{"norm_eps": 1e-06, "init_std_down": 0.00341, "lr_head": 0.00656, "doc_mask": true}
MLP neurons of a small language model. Each row is named by its layer, matrix (gate and up: input weights) and neuron, and shows model dimensions 112-207. Each number is 500 + 25 x the weight over its row's rms, rounded and kept within 0 to 999. Numbers have three digits each. A neuron's up and down rows have the sign that makes its largest values positive.
After each neuron's rows, "fires after" lists the tokens most often just before its 100 highest values on Wikipedia text that the model never trained on.

L10.gate328:501504466523473556520517492534495498471463507509518457522506507523533512446484515525547524502462508509450514474508466503504523486492530438481461487524518545454491510504497500502470518489485547544497497509505482502449504481483525476487503489503507510499518498492484524481485413461527473484
L10.up328:541491502512503494484445479506507499498475489511509563529474527522466483489508507538501497479506501502482515489513484474502490514512460494510545504482480554511505517470491527518547513517478476505522509552490528478513541465528478483531480519512483445527511514498533469490480501520488490468
fires after: " at", "1", " At", "9", " of"

L9.gate5:488529489487529480530520512551474494466500455502537502525500504525528493503538513531487503481482465475501484494520480504500467529506530483533478518483492479509532469486491489507490501481482493486486526525530519498567529510487506456545521529511504513491468508502534534539514514524484475497
L9.up5:459501489535473483465465540519523508479546499452499504491507477562537496491508438498519532462532501489493443492531485462497488477518520494508509534517526473497527470487507462490469473486504488466535504509525503504503469545479555518509476494491526476459510471507509503504507503513514550506
fires after: " "

L10.gate140:542477506491474499488533494490531553535591512503531543491489526528524513514501495503477530506484506508460504540541500528492514497498474527535486513544518510490490491500533530488529492516461524507488521447467515466497504480477504504472461464488530531510525463534521463507483487534496518500
L10.up140:479512532459471492507586538490526489546484491510484519505455478516489503474528541496485517482507480481487529462557505500476514485472491471452450511532514515537453516513489494475495529491490518501488490490563541527480517500488498529488523514562495497510495486507495544477501520486514486522
fires after: " ", "0", "9", " |"

L9.gate190:508485466462528544531518512514535514511462524486514487495490524506510449507507527502496513512516529504548522515532504482490551508490555460499477491523478513480513521550518497528487526480490498458513536533485495506518501480463514506462477496503525504490494520507526527444499508503461543511
L9.up190:481480470494495491503483514498468518517513461530483482509467485489505519524518490496525460494533497526493497520496520504543526468473461496499474519493520460510461533493523482463512460507519487478513486544507506497522471528465506504546510499497500473472468517511539494517427557514539504519
fires after: " in", " on", "In", " In", "On", " On"

L6.gate255:508483476485452517471526549494525469574502513521484482479490542472476508513497504509469512521503510541471469535500529502530493484503492504474521491475570476528490511491518564513480502498510472466510485495534507525501463449480556505500502495502471543504482539529487478508488455509485528473
L6.up255:527479511535511526457495482472473508430512479485512516457483464499518476454496506483507495520490528510499537464521476465480516539541521484459488494515507512469509537510474529505480463483441525490510513514505479513529489531524511480427545524509542511526529502485513513478429510481504476501
fires after: " ", " to"

L6.gate615:476497501490533481477484532476510516493492487512510506497541499496487488450486547532485509464471509466547514479489487474480466507458506497509496506505491524521445526534492532510518531517494474533461474483504511543456485430496501467523494472513484505514514526521483518502529491490497496484
L6.up615:508525489509518467466487509482494503428514533526505483460525492545509454509448480506521472498493545522481537484546492512502491507467542447530459474543484538489503508554526499515490497484476469489547534537509506526502507494498496474529494523483507505524500510511489513448544453487447519522
fires after: " by", " of", "el", " in", " Department", "ournal"

L10.gate625:507479522500502485459505494501488511468499507504514507513499479505518505449484550521493541526495503554511500517533503499474497490471453480530475481526496454485503489491513530477494500520474491519497497488511490507503525506490549542501545505522537491510488490474489446507486526474503503468
L10.up625:436499441498500492524554500478463535516477518529485477468500524486458512504539511508495498524548465492462520524503519460520490496574555487452526511513468545513513473496545530504524492500512488499506517439533508510502481528476472474520520481487492487516502519498504534533522545503509527480
fires after: "0", " ", " |", " November", "9"

L6.gate453:491543487514489489509504500474501505452516472500480490517504457496510485485511502496468509472511481484452492538534502524482498565472488523480530535507530516471492560515497513447507467520485478541507463511480498529483522541441545540503525495481488514507475517473497521511473487481472482483
L6.up453:513504495485455482463505484448514521471496494493528492502477480495493492533505496469487502501474474542506496429471515511523483482528492491546517549512471516512504539457475485508471446506522473497485491543479531486511493459484513524479453506491542493460509506492522533518505501517455554523
fires after: " is", " was", ",", " as", " the"

L6.gate48:477482554456534522457496512441542512485488489484491518494513491481487487519502501514491525540482507462497494519534480489508500490465549499516505500499455506507486515499519469470531558490473489476500462493488482508465510525447511481515477486511450525485509476497494503499433496509545505487
L6.up48:533550473491521534453500475477480500473506520490511512484538552504488469504497489487526517477496486533490506496510504475460509492543486506504490494492492520503492543483485514461487457509526506535513526474496477494515460541477518493453467504515472529526481543498530462521483490500512495513
fires after: " In", " of", "In", " in", "cl", "h"

L10.gate683:521502478476495497509519497511531533494505519507483548546525471493501480456467501506498510532485493560448486502488483436489495468492509483500498487491496518530452485510501474514527497490481462503559532508492478508519512505484498498508456483485492526440494488493514499504513481511524507510
L10.up683:477509470480524464485518504495446551536498479506494482506481527527500502528514460484531530449476468527497463465503468479479508482491501484479565529523487506499543503520471457530495529502483491462514494486470499448485472508471480482481464526489548478508515489469536509541521498515455487487
fires after: ".", ",", " where"

L11.gate511:487525469529497481531555467515458495496504506519487494508501519498530501470506505493540465461501547469483530535551528451489524517495473488465537470542505497502463498451521529506489502505515525474472440506513480528471457497502488539502464511498492553504526502467515486520483543496492509477
L11.up511:505488480471559519527502511475537481474523558491478522471513533501479580513526502523489464471504493499468504514513523525470476528541506523501509514467524500464525473527512510463525496543510519526513495506536514488476540480496508513488470522489507521469483520481547463517506491532489492488
fires after: "9", ",", "8", "2", "7"

L9.gate561:511461473466487525506495533507496522508458510494488510519498496519520521488492473498493536496488455512562530513488486520480498569483508504485501490494491505570449503522511496525501455513465463515477551448502508509477499473444480459546471505517509510488511564490515512471485488450477479532
L9.up561:486501486444515495548512500483446508492495490493469515508535521482490537498480540449488486492516495459544504523517531505537539535542516469513532499475530481485472457481474502509527521509490505521437493480564505488534494521508531481507516481504487516472523540481489519503532519467521525492
fires after: " |", " App", " Votes", "\n"

L6.gate99:509458471495465530526545495518527505498496539473511504496479442469544551522542479493532493455498458495508513496541506511492444462499491492532479507497462544507518469519510508516508481480500479543499486491477484490493462509557535506503490537496492501496519498534469487502534546482516493531
L6.up99:515491497518468502492492497504521530484479543485509557499489514529509490488507510478507472502581477527505496542508503500500522555515484479507493519479481497476504526501472500510473477498508477504501480500513477474527487494549471509511469529469534516484505496494503544489500476520482471476
fires after: " C", " c", " F", " ", " the", " a"

L9.gate661:490498487516502544498504513566501523457533499487508479476483494491481487525547490507504522524504553549493489532501492539489480442474469537455497496463516501492509533558506518478481471472513542513502469509490479517489511469499492440486476492514517501483479514511515504492520443506525503514
L9.up661:444461452479467477471490497459491492515483532511529532461516490540493478457481551542495488490482520526533451482531462505539487477509469450523526473485530499495498521461484522470479486526495534559520497480516532539518501471509511483475474500531510515490486503540560501519506444489489528467
fires after: "0", "9", "6", "7", "4", "1"

L2.gate246:517561509482503537516481581468464495452509477480520513516449531454531527485498488509484482482507477503504499471509478538477504575501500486509505438502469492465510523484528516524527456529539497476520477516482547464545509513518490506504471460498538510541516456509509539493493475500525522507
L2.up246:498558512495478479544463532501513510494522515480529518507480514475506551481501504534473533459512486511521512514519509564492484510486531508529543501476472468505475521455545534490546518554495524466457482473510548506474552517491473483548503467552510481503525481490519539504511469480457505486
fires after: ".", " (", " \"", "-", "/", " T"

L6.gate27:528479512475511537470539514490487467537473498508541522467504485465508531494531482490459506515501539470496515446501517471499517474500469476499507497494468516488532483513476535536462512486511500473553487484526540483472519523475503482487502462536472509522487511491498467508505469472515523458
L6.up27:476521467474497447517536535462478502506502478532502500496486513513495491514459507510510502529488506525479466504528498479473510514512447489546488476499524448489537489512462495514477489501484527512490535520521543504504499531509470548482489494507504516473503513535474521488501500489478510505
fires after: " ", " |", "ri", " v", "0"

L6.gate245:517517484527517533491505441491503522510527511480545518505498512483482526472526520539498406499492520510506525521514537492519475524437518480520514501524517540459512516507477542534501491488505580501507530496477475483494483510525490519524489508494514488484491507532524475468535572473518492513
L6.up245:511487494494516492510474478488498475501502495507501486516510507456446491472497494497501500518495467461548482499528513471511479514457477551528487480527519443484516459498484517516474474524505497502541523488477472542463502469427510551492496486490469517470483484485487527498501503467562528519
fires after: "\n", " R", " r", " M", " m"

L2.gate414:505485546499502482489503490502466534529496476477477474519535491527470469474520513475495462501534487493485504518504534503482513517518462511522525518512519504505519507497467470540497524476504489485492496498553449486488481462490556543513514481463471488482520468516502473504519520504472528488
L2.up414:482514495503524504474502515501459514450516491478499490523445494500478495495514464535495441503485470504478515531509498475474464518480480502493541510509541471498464488505529510487529486486466483473487507492535467458500517473501510557559516493518508504503507511504474491492468470481512514537
fires after: "0", "h", "ind"

L7.gate608:481523507435514528505488499473517501473467526516482497548484486502493495504526494507479500530478500488505455490469511505498546491504530473531498546512527500508451512493504529509502511458501515501528534502487519488477499511514509482467526504524483472495460498501495504489529528483483525500
L7.up608:527530507480504487496479493492455467493500449458479502524499480526512512470499465511489469536505512495533523477451553495517485484505460477494502504465494509476524510514472465483522505491476510478530487494501479488534493537539459524510495512504531508531503485502527505456457513597485500427
fires after: " ", "2", "1"

L2.gate682:583485537496464477501522506502513500470450502494523542478494494508490495498513517478468504538512484504456490494483539558531521533500477486490554520471522486512520476488528483497521481488530472516492460481462523526545471465561524482518521469517510466507513464477489487481471536495524551491
L2.up682:485486499508501525528471513516502516496506487516484509477509522501490474462495501472497510517521514493488482490445464520517509492472478495485510532507539521498515483492495474473500527485506508533491470494436513498515502501520502521454492477537530544495524441489528506521495505443529485491
fires after: " (", " \"", "\n\n", "==", "\n", "-"

L6.gate211:499506532494494485567483524517500489491497495484479497451517473524486481456483483501481480537502489487503498489475484451477517471485513546536514552499488524492478442547440492490529493493508508504507524512509523532517527477460508483474475490519530491512490473482539490489510485542523522486
L6.up211:512482524511506480481487466469526502507502466534503523531450484486475525525492525489466500522517528496527500483492458520458430513502488545508473478502503510486487443523479498511465490471532549516560495491507454511491516512501482473507454507496512491525511550515487506544500507539510509457
fires after: " P", " p", " M", " J", " v", " Em"

L10.gate226:505443520489565519498504505565573473467540504506537523501527462499514494443531496486528500510520483490463569478525556511464468501459557459483507506515525554522510481500481469505482464462511476519508480472492521470519504467475500502494509557507481493494546522493512513493500514449531532500
L10.up226:485526486497496506530485467511489506515484511514498484480468523485488475488519457523527493467510501505490469508512487499497501472486516546474485506502538508478548512478507484482537502481490509493506494511495508490504541472496480528520509484462528472509467509500508515519503465501473521466
fires after: " ", " (", "°"

L5.gate82:543534506481482463554527488493501488479535527530506540468546539492485496485460479499524486463518490481505467524478486501529517519512490482483510489522518530465480533473512498516491459536505500507536524445488507455514489479533485450501474494485513474479535516430532510487475551488481495501
L5.up82:490467507501483495534525486512509491471532530514495492501521536554506528484502446506482484505522513494497474471488522519513516516473497563487500494488494519495485506505522511519491517515481452486524523499493460525516491543493495517472530487503532516483455474532491514461518522509471519454
fires after: " m", " N", "or", " M", "N", " Ch"

L9.gate218:484511503489492502518493546494460485517501497520464496487507504518496569481459517492477482512502453439475514476490533506493456475485493505505536508505495512499526505553498516540480473513487511499518506419507495518497462465503527465540470498505527501457488481489506529512506485529507483547
L9.up218:521527471469463481518540500496528544504561511489511511471455535527566508486505488508500524513545526472483473501476484497506508520499492454552555536517488501513524458469463528489505461473518534488479542495526476523501525535497488519473505523522500474495484507478500494474530566500508505502
fires after: " M", " A", " P", " K", " N", " Ch"

L6.gate477:494523511481489481484538492460538517533491519494486541537537497519539475496492527543474511462517490529524490494463507509481485528528512496512540507484508491495487541507456509540524507452517510500465549458498487518499555543564504481526473487542471506502499512482518528493505501503482465498
L6.up477:499483474502460505472502486463460514537483521500542509520495514548495491503528471526495475513524450487499469523493471536516510485513524467537519521518522496498495508532489501523528509500547529444483510487480524499533533544541523514515526495502477528501521500517543500463539478539481474488
fires after: " ", " p", "+", " P", " comp"

L7.gate90:490514457493516461516476506508502547447536498524525508536439475540528502499509481545505508483533482522509508498445524498483471474524472496521507499519534470548528492536503554499522491497542499467484519527490514496482522493503498520529443520484493487507498482519531494489522514519495469493
L7.up90:519466515495487506500509478485514502508483498486494537529487482512515456517507492496521495524512556455483493495495544552532538517482573482456497519489469519495489531509490547478457444502497502473464442503522495453535490537491498526523507517531476530481496514475508518455517483508520511471
fires after: "0", "–", "9", ".", " re", " "

L9.gate134:478524463465494531478497470532486473531525554521508497514516419521566514490506482503521531480507506530503515528482493453472510467492530463469483544516519492462501463512518520517488482501536511463510546529522530510522491491503457500508478536494491507483530501545529522509510489473487477452
L9.up134:488518473493518504465472518514495465540499497509503489501495505506549522496494478520475493509508518507511459523507534524479495476478542503488518504528500503498486503520527493506504499488496511434532490491463511496498483533554502449510521542491462491485487455542479465460501532506490485522
fires after: " ", " to", " N"

L2.gate204:549488489534474468498467492493483497531510484527530501484489486480521431497530485515433473488473490536515531529512498494486528460538510519526520521471500493507505502538505496497528533517499548519511514528510512478520494502500480502469532500486536508539515501501523558494509469523487515516
L2.up204:543522518530479484477484520533522444506496486538494480491498457476532487535480492518493533531455478504476520534520508484494502449499502503546503465461498512523512464492508474491475522518503526518494501528455481474515507477517486468486525503432519470493506472463503510502477494513489508485
fires after: " p", " P", "istor", " me", " R"

L10.gate480:521498482532477449477536486509485494503467528502495530497450485498480526488540460535545503513491478467541492562516514459513468536551478501538520541540507504488516509464526507506502522484494424461504482507490506505467523511519524467490516523446465479464487493505500490464507480466460532472
L10.up480:497494523524515507526534489499528489479496461492497509539469491499526470438515452521518498476489505469514527468480482496552541498490459484545506463552488519492517486537514528471493538504504489500457495509497478467494494450536490500521557511491473457501521549516461505516485471454463475476
fires after: " ", " |", "0", "9", " of"

L2.gate183:451499531478489515492500503480500527493492490469534486460504504511523500527489524515480500521529533500469503504519494518480497536505473473500476487527501464498529515523519534491500463491539452510524487477424517464514508443507506498499506488469516530468479484531491472456502522494522491473
L2.up183:492502515513482568517495509530527511472522471490528502493455493445483515506459516501496535502504498546511534486434526520450490482536499484488487498473475509481517492489515547539501510499539459477477487489491475495484488519547498538480508486487499492503503499518509475456533507502510488475
fires after: ".", "-", " (", " T", " sub"

L2.gate349:508484509544514504496519499458510479528524515497554468495513499444523498514499496496444507454504481478493491501483486520465473512491541447487537473465528534509528529518538512506498465494493507476509473502470491444462517508479543491503510501547474522456489512530512458459493487512484542498
L2.up349:533519533497506506459473473531496454536473498461498496490503503478536483505494547499483513525523460522507510505502495471521533514485516510496490550454507474515480485521511473516516499475464492523523480467465519433543545468490481490515523501489464469495506550489534520564491499524549503547
fires after: " (", " \"", "C", " C", "|"

L6.gate208:515511512508503489477481490510512487508462474505507501483520487502474554499534526462490523510504514475489485487485459516488500548475523507507493504484518473520518496507499517492503514475509461518491483502458498498477503531508533533463522488484537462456494479501496500514475492504489489476
L6.up208:518491496561493525454460530521476503562484493500511540526433508486504476518474518458494486520495505516472468485481461521495543470519492512503493496484533491531444462500524497525489504488499503469477505495495530469459500458504489516496501535540517542477520509543449499539485476446496452553
fires after: "s", " A", " H", " Year", "ore"

L5.gate288:491503520492477489518451493501490452491463489540449492509516517501509516504534512495499465496490485470486491476510534457526521516493510541541499491517545509433550538441527478504523486486515475496517527491496487464495526472496494510532530499495522455479510530511486544530491485507457543506
L5.up288:550466487532515464455499515454462510503510509534504463471517467522503481477497519545462503518509507504505516466543491507472525491514507512502508540479512529495522483500470471534496502528487475535511524487481484468512529533479524487517533533502494548528449477513468515535473519516482507545
fires after: "\n", "s", " Succeeded", " Preceded"

L7.gate598:507521503472486458502489493517481531467484485477474498476515546536454517540464494515532438520480519464460505518487514460467512475437508511512477480516508479484473514511477549493480543481471504491465518520545510493486503500453541496503494534471516519523497496513469504471528480490527485528
L7.up598:530495476481489504518477525475491493471482500521508490517488501508486459485502478491452485507520522501539546500545506484492495510522522513501489519549482478460506484460487536469476507502527505500473514512468524491458482488531508510470547521504526512492492506475469506483457500531501494532
fires after: " R", " r", "1", "l", "ook"

L6.gate117:536486507555512537475503465535522509459479501488497472504492446513519455528486551490516465512497534482517503458466531512489490500479514471490540470467505518552524478503516473516522479482477505476524528461494497468469507521504464474513515531510522508470530482530555525526475492483490501484
L6.up117:490475531534503477492512516525521517504466518463521516500494466511504488515511524534499521519517492483505483475416483501450456541533536451499555527509486530527547497483495484509572488510487506490464495505484525565521516470501477467480480518499504474522491500512517520519499470513525493519
fires after: " (", "==", " \"", ".\n\n", "\n", ")\n"

L5.gate232:459475479469479514513491507521515487509536483510518518448481559462487477520509529484497495483436481508494510484498480491484523517487525515488543492529528516515549471508485475477527531472475461493449493526473479487534479455476535469517479475483482464509529494475516492499520496512477471506
L5.up232:469452510495501506523472514467503492462499471494523544446497531478490481478505542522496503520506484510494499479519495484528493493525482511474542500512523517531520520491488475480473487567490511561500503542504517501551517494510526560501473500525488466502515500499514509484513491520516472516
fires after: "0", "6", "2", "3", "1", "9"

L5.gate308:556536445476510470532516518490498482470546536505567481479537520454511522467505486509520495513530488535471514477458488514529491507502459478471558475480518478529506482480524465516511490501487461543505487518495480535511500509502500493457475507505511511510482458547511530492487523492498513489
L5.up308:513449507529455453537468520519543540562512490525532494553532547503489483467489477518530468492490475493453467449463557485501500503495526509503510524519540445502545502497487514543503473483480506485485517504487517491500495478497486480452495526479499500530484466572533534453453473507509471538
fires after: "==", " un", " (", "am", " Ab", " en"

L9.gate393:497501477491498530494515477467540543522485528522425508488475523505484502521497486480478484482513514495501521516500536508434473534506481498500505475465532504521483538510465513534504538498419512511524515468434518472484485520509502498493502522523488526468541454481501454489446522505538483508
L9.up393:525487471482495476493537477491516497511507504486495516504484469518550523501518480511531505471507511492492521567517506517449544508518511494543520525494517528498484500478475494492506484503463519493495507516491528480465526529449483491502512531485466485456519470536505483489556502540527557466
fires after: "9", "0", " (", "7"

L2.gate213:524513494561508489449514494492513499512507497510522491497527528500525472524513508495445437513535486524488499468508526505456505532563493452512519522511508493489531519502464552501523532539464498550512519485501487468491503517469530500490532543526478518542478483502490507539544499509499492482
L2.up213:508480511551453492465481518526481536517502502535494519445495472487519478498494552483521499483504484488494514485498518541508506463585508456505541468567518483514459477495501507522495483498495498532491489505532459518524526516483486510498504540516435466521496501493511520467479489532502509467
fires after: " (", " \"", " re", "ro"

L2.gate176:479491494517484491499494524540501520517496512549523487504488560509457484477444509549493488522497521526506476514532458473544536538467512450491508521466495501452497491533484525541533488473504490522475483523420465499498520543438512497474525481517508515489511510506534492474513494473521477531
L2.up176:481442511462492474492483498517511492490513516510524510554540507515507473526528455529522469478465481469486543490532488529466524462499483504488493534492503459519485500450496518525496492524524463488524514486520495536484500509520460509503486514491531499526521494546480507498487524496455481519
fires after: " well", " In", " Pre", " ex", " per", " on"

L9.gate286:530491477459506497502502515482472538502474553524524477507530515499472538492514511504519501471510542506522450544488514469560508505535491494476492531507504535461506492478515485484498508466509500548492530499468522476492554515497515493473488482502513486518448468488538477519514497512508500477
L9.up286:535476506473502521498517504536540509521486557466523491521448475490510494516502478478512530485497526496534515490458498516498504438493458491471534495501509549502526499516495518500528557433529469510541511512483525509483493489505491503482478480479511486531515488520546518503495495518545483494
fires after: "9", "0", "um", "8", " num", "ele"

L10.gate120:489519488494531537488477480537542550520551536492474496486515492540476471477472550461503508479525481500480480505484507522507464484518460512492490471580537507475525506468510508501491521527493517540515524464485525476507487480530528486511529486542502539517512550467466524523480493530493526511
L10.up120:454504515470505545478539514531502515522504496485492507513473489533505521477506549471489502509539497472511502473500493493514480490505484482477536497505531510510508488536524487458484462508516485548507511504516540533474480502524433506484527478537489519530510457445468515526480536530532525498
fires after: " ", "2", "|", "1", " |", "0"

L5.gate585:476493512502453496492518449508492497529526494506491475523506468510526515476517477498519477485492458535521504530515507458446499530512483512489502523526481473489525478507504484518565480510431516477511517496560496492528505493522481496446487505484488522533501496519476462539513490476490460491
L5.up585:469522485521522498463542468568519540519499512503497492481474491531490514509501509500513498505481464496547501546481517501466477495514456557479514508506499497502511440484498482517492509508457502499553450464499541528549461501541473534484525522506515496485492491495487473496511507496523521496
fires after: " ", " play", " /", "or", " sing", " he"

L11.gate554:518440464494511515516512482475541519502493510476505498518515488513503504486530469486507515543463495504470510500508521510491510540515482465507512491514509528461535512461515520538496521497512533510522524485533485482490505458505458502521523515506486547493559475509494517485493454526486535500
L11.up554:502507518516527484534467519510492490478464520512451534492521512486540539522492505475511472488542547486494477527537486509464518487543518458500556515518467496429498460536502469494440514491530473499473472527549482490476451497482479513483517472523487428492501513473487495500488473498542514489
fires after: "6", "1", "5", "4", "0"

L11.gate508:500515525470501485504504453526476490493475516476518504521522457488517545490503539487493477476479475486483514536511504498487508512436468486487460505525518540412526487490514500490503485514492485513514465468472490529494490478487513550502484465513462519500501533491540534516489506497501514497
L11.up508:473516494486523461491496475502530513538550534508485519528508482559507513468524485500490523459512477505518484500505487550533454487489495489488497473536524473542484522491508474468490510559481503549511481465512527501512485500510500562512536490533520477554478480484497546530460496489473511517
fires after: " ", "|", "–", "1"

L9.gate144:550504491490520511513507506525491497490503517481471506480488523486518481488542514511485440503493443476538488503499493450554504530495545503524499495513526534470494519489468522469536561518528500525520469480482479508511512517462532483495541458468447513485485535480507479501504513492501472477
L9.up144:495542514536516507500476526528481513519508467511467475508526478491472541505523521481504489494472484519505494507479512487512490507505526501480530525519463500538475473489507478454480445526517497475517483463439525511471493541509472487514528456506517502539496497511508514513544534496528499491
fires after: " ", " on", "2", " the", "On", "1"

L2.gate656:546491519518502530481483540511529508502482524505484513505498489487500528485502491490524494467459483508528459497553521457523449522480493504508492490531491442572490513489540503533558494494515528531533473530479508468487474531512463470482503475492473523511496490502459495470531465504496491530
L2.up656:545528478492471524513465475515513508490471509542503494509516495473516495488540473499463546448500465528499478495529491491536506535466468498487509469476526467532497506503521515493552502484491517508536497489455501460521511491521485522439465544477486504506481531477495507510522483497500420477
fires after: " (", "-", " \"", "==", ".\n\n", "."

L6.gate61:499504489500499492493492523526464518527466474514500427514491483541503533474505509535484488492478512507525538492456495460506535476504459507514535549510528529480540491529493509533466497512491476506520471484500512494506463450509503545465543533485467483511518506525541498476489523483524500528
L6.up61:482489503456530487525477491547481511517501506516479519462499510465476490544501506493509516456474476509530491513531484462507546492473480535480490479501500443490497492485508510497543448488502490499496463481451501513497535499535501480523493476530480464492497521483534497479539551507479562479
fires after: "0", " |", "2", ".", " "

L9.gate248:525525536476473520472494518485463524512462520527512477520517535525475540483454515485475503492487524501481507526483482487490536486502424545493496517504468481449540471533469523510485494509494498507535484552501504479504495493514494458473532463497497485513516538521483497508481507471486492460
L9.up248:491512501477527501459472524495473454502498529488522487537512487454448521526496456505500477505502494492463492523547521507475493514495471530550524507505481524498487478477517493493505471476549523507509529460444480526466494502492505482487554468532477533487500503490527516495479520527507507538
fires after: "1", "9", "0", ","

L7.gate601:495449483503493509521534505468503467481459469498489453535509527519511494492519477492528513507494465475535485536509458495514512552503492419512532530484493546494508508505487503483508508481511528496526530472525500491547489495565527489529496471509482506464515527528464480490458526504462491477
L7.up601:519478489498505497514551516458531521512511431506455463544559521539515485505503517504485481447516508535501502486522505555486500513515470463459547498543471527502510463483478549494484521513462486543488501488524516507503486493481523469537452445470442525445462528512498479515475492510506503479
fires after: "2", "0", "1", "|", " "

L7.gate576:518463486518492518527538531461502518448466513523444498505486487502497496558534517523537495494458480503503473563486469474501488507531463501532554511552548535479505496504481541516468465503489534549535487547481507470494507498469546520485492513488477496458496525482459495487551524476467522479
L7.up576:446486489466485495508548504483416497510493518529475527510479494472492485499508564488497514479537507493502495512501472455504514477464484509481554515520483545502485496500529530496518476462471481512517521513496524493480517455490510469515519515490442506452513511507488489498488546475527494522
fires after: "9", "0", " d", "8"

L5.gate319:487543525461460519491493488521483544472476479498563541490531527484495502490502484520525517491521490532555510578493547500522534501441517519484496485490521481515512488517502525523508461492466461560486474488514501518527451477498526530472507502485470532501518504497533466507491521525468501537
L5.up319:517499461515481471492520507506564457524473487502523512539507510529548534507506483511498519497493475475526502489465530480491535494520473468524497510503515499502513435471495487472531442488497474518523474485526494484519486480512549481521532526517492514476495458539513451512524493458537472518
fires after: "\n", " Votes", "os", "-", " made", "'\n"

L2.gate482:514512509530518487498497495513517500524574461458534495479514503483515501462483499504527460462512446492500472501470495440491506523456515484462525505496493449497504466492492508489448539477480483500539530526482495488495539519519526470486508474528488503501556457456545571447491508481490485487
L2.up482:513488482509462489508472477505519508507495519508492525497526480520521491508483506487525534504521466513475461496486519549517478500484518498473568480468519476530523536495460518505492510464524556467505452491536479483515527495531492483530483489541481501499476475507502487499511557490463498502
fires after: " ", " Air", " air", " high", " r"

L11.gate474:495504462486555500472529511517503514518545522511530490428471471510520502513545472501458519462506480537491461476503538511499493484517502527483502486471538498492467507496461557520527533561468463506531520437533505469507523506492449530527508511486477492476481511511541485538511497544540497487
L11.up474:477464485501492512495473506517520524510508495503465506504461517531502461489507483495476436528515488471467508509496479479491444509511489471490531508508478487504509521491525499474488484491514478512498510534511496505522530508487525473500493530542484514489507520455485507483451493495474531481
fires after: " ", "–", "0", "9", "|", "-"

L10.gate239:534488524461483520497532520496478513495520511508529501497498491503495502511459472510525509497484496479458532471449497501533528527482491509528553527502505543472507523496482484503486515498545526536489561505521498482529518557489486485506480468490474557489502510503472483490488502502471519505
L10.up239:504507451459482527518503514507512474495487520509457494516483489479500491445482509499504520453521499467503518504480502473516519500480480520498538535517506529492521526484476482469516521503537503534468503488519452531513515488493503481509466532482465495559479432497505484538506488463494507468
fires after: ",", "9", "0", " ", "5"

L11.gate443:540543498551474463494525519462488523492458485519523525506505514486504482506519504500471456496498505542507477478482522508518520536503535528502516480512522500543469458487495474480497509482536522561506465444515502529557494517467489455495485520498517473499479483516477515516464473491515485475
L11.up443:536503539521478503520491457500497484543508503508473514542547499489499485476495518484446511486480484508494516489531523487512488504525491471488513459541470502496511507475478485464597481520400505505499451441488530493437500469480551522514449481477477437450497501487478484488510510470484558441
fires after: " |", " b", " sub", " sup"

L6.gate170:496528479522502532523481506501496506489478489551551521499512496506485531495492518475457491530500499522508525480501531500490512470522543505471492505501480521464511485522508520464486498501565501483502455504527522502479478475480505560461483514537493518498489515500477511467543520460541474523
L6.up170:527540452556490484494491513490481470472484516510509521494509517542514476452487476504486519468498508500518473480439530514515492494506491525454508506503477522465488513487498504521501521529507492481475563529475505492514522463499555569460468519464466548488492486518492524487540482495490501525
fires after: " ", "0", " R", " D", ")", " Q"